config.toml
n_layer = 14
d_model = 768
n_head = 12
n_kv_head = 12
head_dim = 64
d_mlp = 3072
vocab_size = 32768
activation = "gelu"
norm = "layernorm"
norm_place = "pre"
norm_eps = 1e-06
positions = "rope"
rope_base = 10000.0
rope_fraction = 1.0
qk_norm = false
attn_scale = 0.125
bias = "all"
tie_embeddings = false
parallel_block = true
init = "uniform"
init_std_qkv = 0.0391
init_std_o = 0.00739
init_std_up = 0.0391
init_std_down = 0.00369
optimizer = "muon"
lr = 0.00847
lr_mult_qkv = 0.4
lr_mult_o = 2.0
beta1 = 0.95
lr_head = 0.00409
warmup_steps = 200
schedule = "wsd"
decay_fraction = 0.588
decay_shape = "linear"
final_lr_fraction = 0.0
batch_tokens = [131072, 262144]
seq_len = 1024
doc_mask = true
train_tokens = 994100000
steps = 5139
dataset = "wikipedia_en"
MLP neurons of a small language model. Each row is named by its layer, matrix (up: input weights) and neuron, and shows model dimensions 256-319. Each number is 128 + 24 x the weight over its row's rms, rounded and kept within 0 to 255.
After each neuron's rows, "fires in" lists the words (lower case) most often at its 100 highest values on Wikipedia text that the model never trained on.

L3.up465 [144 133 138  95 134 134 103 165 130 137 110 127 130 136 116 141 111 140  88 116 140 110 168 173 113 147 139 148 129 130 112 103 116 100 127 169 135 162 106 112 161 153 116  73 128 133 116 122 147  86 154  99 147 121 119  73 131 126 129 154 140 178 105 147]
fires in: "of", "part", "join", "to", "team", "for"

L3.up2930 [128 116 104 158 122 108 155  95 144  67 125 125  85 184 141 150 151 123 137 141 124 146 147  96 141 137 117 133 166 144 143 125 143 134 128 142 107 147 137 105 146 111 122 113 131  97 102 125 118 164 133 118 146 124 126 142  95 128 134 105 157 141  79  94]
fires in: "and", "of", "100", "800", "a", "400"

L3.up112 [151 142 121  94 165 105 139 145 124 132 146 146 154 121 165 155 102 121 154  90 112 167 140 149 146 149 111  95 138 151 122 131 156  93 138 141 145 138 144 127 112 116 173  91 165 129  96 122 165 122 181  91 140  83 114 127 119 162 123 118 113 117 127 149]
fires in: "of", "to", "which", "what", "changes"

L3.up1227 [138 133 115 161 176 103  93 154 121 120  77 105 110 151 131 165 137 124 114 157 105 140 125 124 138 172  92 104 124 127 120 155 102 137 144 147 111 112 125  96 116 115 144 120 125 125 137 134 130  99 115 163 124  99 128 123 127 134 154 136 128 153 110 109]
fires in: "of", "all", "which", "any", "the"

L3.up1245 [152 119 130 151 149 129 113 131 153 124 137  76 123 123 134 148 116 129 115 144  96 144 145  91 127 114  82 117 153 140 133 138  87 186 110 172 107 161 164 112 158  93 123 117 156 110 128  84 142 151 173 165 134 122 129 129 156 151 111 153 125 120 137  90]
fires in: "a"

L3.up2342 [ 86 144  99 114 144 111 131 145 131 147 112 144 108 153 129 142 127 113  93 115 148 125 128 150 113 125 153 133 100 182 120 133 132 178 156  81 108 123 119 129 121 118 119 133 136 124 126 110 100 152 155 156 148 143 168  98 142 162 120 198 144 141  97 135]
fires in: "of", "years", "months"

L3.up2102 [127 101 145 132 127 118 133 113  97 142  99 124 124 144 136 108 108 139 167 132 116 118 116 111 119 128 136 169 170  72 147 104 182 111 136 156 111  89 150 131 130 128 149 120 132 143 149 166 111  93 156 105 130 148 139 103 112 152 143  76 156 145 127  98]
fires in: "one", "part", "narragansett", "parts"

L3.up1704 [ 98 164 125  99 145 117 117 122 130 121 137 129 122 174 139 157 107 164 178 101 138 147 131 118  79 138 162 140 158 151 121  71 159 113 117 149 150 188 140  91 117 136 126 154 159 159  99 104 155 118 137 117 153 106 130 122 104 141 120 137 113 138 121 168]
fires in: "united", "and", "one", "former", "part", "the"

L3.up1885 [150 124 152 136 132  98 152 103 104 123 157  78 146 134 131 143 136 163 132 107 120 132 138 149 104 174  81  69 107 120 125 117 102 109 178 133  78 122 204 145 144 132 141 116 165 149 117 124 125 162 155 150 128 122 157 114  91 135 105 141 178 166 148 132]
fires in: "of", "house", "home", "palace", "upper"